From a checkpoint of a small transformer trained on Wikipedia.
Architecture: LayerNorm before and after each block, rotary positions, tied embeddings, capped logits.
MLP neurons of a small language model. Each row is named by its layer, matrix (gate and up: input weights) and neuron, and shows model dimensions 128-223. Each number is 500 + 40 x the weight over its row's rms, rounded and kept within 0 to 999. Numbers have three digits each. A neuron's up and down rows have the sign that makes its largest values positive.
A block is one neuron, or neurons of one layer that tend to fire together. After each block is what it responds to, as a language model described it from the Wikipedia text at the highest values.

L8.gate594:494563485542512528462528453479492476506477497471573482493500479438471471533467492448503538511456542509544482504474478456467418533513564455453538423458497502483508527535561528502544428500518453496504463466499614501588453558514523524461512505520523448476487476480507512498520574497525509517
L8.up594:464577544486502504465561517502478511465490483563538520493521529495532434478508510462477467533459501521480519526385531526413569524515550479511548465482474467485543537517491450492491423543567553459556458464493536533509456447524563528474459492461463522508533529508498422517522498476405564547
L8.gate597:577524495491533485535480509502500470499491475497606543479537514518521522433501514447475478523458518546471481474464460437489424511574497585567483488475486536449529525479531492441501472461549483532487439493424483508464513489481488465544527535475525500404515477490563497479549481512551480518
L8.up597:451485550480519433475495483419487524396488391502457464526468501525464556496415515492474511457447513577496531509492500504535577462524460515466529467531513468458489484473397507543458515563476487493498385510496582463486482523487456501552455490496449509517533482504556518515478468483497528537
Description: Commas between items in long lists of names or terms, like Low Leaf, The Occupation; also dashes in ranges, digit-group commas, and h starting has/had.

L10.gate215:414492475478523553482490555557503480540533534485465561533482465505491509541450447504486516475504504522528590492559492545462468495511520507507484577517512548496476477497489469543518531482483453552465638536468465405553521520482547478613516478554516456455502541498401587526499517480528530516
L10.up215:510548438496541510518483493484515498551493414484524502432497525545579454373438577551516602482530480543517431478526436481544466550560607571434504542500458453525465500497492526517535547504527495482455532505483477568484585510433492498485543521487502483495558479466500460542569519463506526501
L10.gate274:517489413518477489465492468491502577509431498476488561507505474565543441554491517518489554458454494503464477529515495486563474511474481495444462533518400442494529427424586515476484477496451534498485491484569520476530508536516490512509456525457450552490492528492516448559514484515492491592
L10.up274:473491455503524515504535571412494482468541467499483423509495494503543497514466424546471527481513472504506520501452443469486476540512429532464548450574475485543484450529519523478467464495474599531470494475437459511533580542441500506517523544456497472518440521469464526504507517500530509538
L10.gate498:487530569551499514509435509480513507541545532493542516455558523515460380466506521503510514508481460508530499542505498527518476492448534577494538491482457504527521401487475451504578405545459472462482412451464530475469562581548508443588519454510476429449518584514533454479470512463537532511
L10.up498:452472520488530521503481508478536542499565443557499438471510497441536431487590491527535465522460450527490473489515543478473476558518436569453499455502490472426470499457493533529531492439511463545485527413506517469503523491567451503589440455557484505469533551528492501516563518498529523502
L10.gate507:486568482476546549435503487500501563487479476437546498459556447475474545529486486500490452465520497537463495466480464537510524499481499567453473494456501450503538503468480505500632526461472545518473538506458512513538438548579475554496518517560501499418495526451534549450496463434526521533
L10.up507:527532544516606457499422508480558558558439619485475509555476490477556496528509479524480453517535525478512508548508465456500563471467457456532516427487519426535494520462449542574566450499583498506505495534518606506592519567520486525568467459483437456483485513439487503479498503488529548521
Description: Commas closing a complete clause or phrase in prose, often after a year or noun, before and, which, however. A lesser group fires on "an" after J in names like Jan, Jonathan, Janeiro.

L8.gate451:502488516476512491503517454490466470500483461486510455455499502492478438516502596537446512488533506477456441494521546412485447492512575505494509504545579498487504503500515529539515487568507516612528506450594536510507440481507483460488483537399565406512563479497421553473496498465506499459
L8.up451:533450474562468483497517514478468425552445513480513499477516609518502542565362515539540512534500557511503504551537428510450464528429481546477498417521484504544502490446542467579480445539479500491524473493460523492477527517543540528564503547529542558471517485443432466430493502520492521514
L8.gate539:495443475539525500518473495537476459406511467473489511482564488542486566549469507470507542501398453586446486557501515455506471557482529460513495477469524553517552515525504474527541402522469491516519596538493497551477440576467500461482476526540517507446549513539481497492492456467571491454
L8.up539:504400492520496507477495510469522481535484410500510561456559558494456482512516461453474518486455442521420480546525535435566529416422534502530475576545589509587538502458557510413476472479468519464499486446552509483441502455403522501534471548460501554467496498500481472536503463532499494484
Description: Opening parentheses right after a name or noun phrase, starting a note such as a party, role, date or abbreviation, e.g. Taknes (LL), Superman (1978).

L7.gate46:440509577548529474524461521487520480521501492506544497530522532417503555494525529533498486501520547559466589482529492531510460486570436481515447463545534516445506514441508480535472477488505479468468589473519503485582442549549539521513482543470440459462508479470472468542527449504522527492
L7.up46:517507502461523474543501495490534535444473456509511447488492488526468525418473481405558553513478501465528443525481467495402484474446482449505520499440515499418505529489561457536491464462517443439527551454533543576509457489595493536506517473471507472517426472510475541526483489489508520529
L7.gate160:568570477463519528560475523481471559509567483542566509556502469523540445516510497482570467525455554584534493526506488527508532541471486543456520516518501483473408529453466456549495441517428448565415492524500539507439498507524476494568476476497521504507502515480485472487497558477460530557
L7.up160:474544510532515511392468500566515457521461475552545505492504572503465513506492518489519499509428488536484494508531519473500431492497444609511482545443465510465459458539462493498456468574518491488554472514460464488514435469496539543537526475475463446462436444477485511519440489453459427511
L7.gate214:507472593532509494490434427461575452429490482484532428479530536585475544490458506498465528536498509514522527482444479462515464573488536505576439562540445497503466515442497501518539486540520503559530547462479565428523439451519478517551487551422452490495491535513462553477540496582510481497
L7.up214:512463517527515469531548465481525543489474532532482540455505500530585499411476518512533533530458487497514478452517522499472522474515443503490389466480496530494515482488510522514448483490502448515460460487548526491553495503547515461536446425464549438515475517606424506576529420575505539473
L7.gate239:558428489480525524486548592509476497545517485558477504440527477560559503471543506501489529506568509546515541495553464448503491513576514522568470464537474468507451514392472480521487471497495491535460469514505446495573441554536423533534478534455489396477547511522432442510602512457571462484
L7.up239:584570472511505515510497461486480413448461421442572478504506510525455464495466502491506524489412538518503455450463525498499527541542474462444512455539524484502470502528485536531571403431483570528450542557536509494472526520524519487451572524476469472542483526592544528538533462465520546511
L7.gate276:544555486555534483561477410460525506554499464415495494504475465524518476475527505519477473551513543547547497452527570503533511547575577478490487534498491465469472525429448548534545519389430565436475513490464521483506477497432545522526512538465497491503471510518510435522434513494467506477
L7.up276:569485542519518504528422456515515529446548514491465474494512476594519471521499512487515560459477520549527513495487523447540527495480564522451509495452502483539458515486413478500518511512540559506416477490471495516466456519527499534470485536540506505530496538492589495571469457527494428514
L7.gate313:449495533560451501443539456535521485553487548507498579484442471480518512497421408543494540454483526556425576456467515459469502456504485463468544459569524548493514485479470468427511456533555533437506464524489521546455458464503491452506497473500499442465511529512543545425452454501454512523
L7.up313:508508514592498457505531568458553461489485501493513468517462526564459511468461485553450507525468447586452525469523568496505534471417525512422434493521557491533502492451512496508553496481496531411509459453492452505500529486522505536573516486399495399501525571572503535507468544470451517503
L7.gate460:534520514502509430501528499451430560492444471525533516504526438533533512529446488504470545456516379497491461503472504536499530497540558484429517429498464507442501535465531440457478521478514495527505494438490453517662514585492520622555542553490541455399480463445528566480530428514504554499
L7.up460:508489519528456478518467496524460547573435544464472538507495473524540488473493429483483457496522464513481493523530526561502534433491540536530544487507464583488474458495502495538527501535530509444486408487479445529504412545469460547470578572495487518481502512438492498554467558456487483535
L7.gate514:519483509566551528515451517547510444510506503478467538448430499518512463549539508533487512572487519537486531432510463509488536565497528502413481509427549587498458549508586488451581541556493467392508550528462433537561473527505501567508580510461470458418512468520527467526541513560430453523
L7.up514:487580525533509465463458517540458483492515487472508539457548463485424455494481542531519461469496552539463502441475549451463487584500503524487543500499522502404562483526504487476517530523468529539481516482490550568450540503578485491461543442490509500459536528473515451529504601467482518533
Description: Commas, dashes and periods splitting list or table items, such as thousands commas in vote totals (69,690), "Title, 1983", and "Hotel – Producer".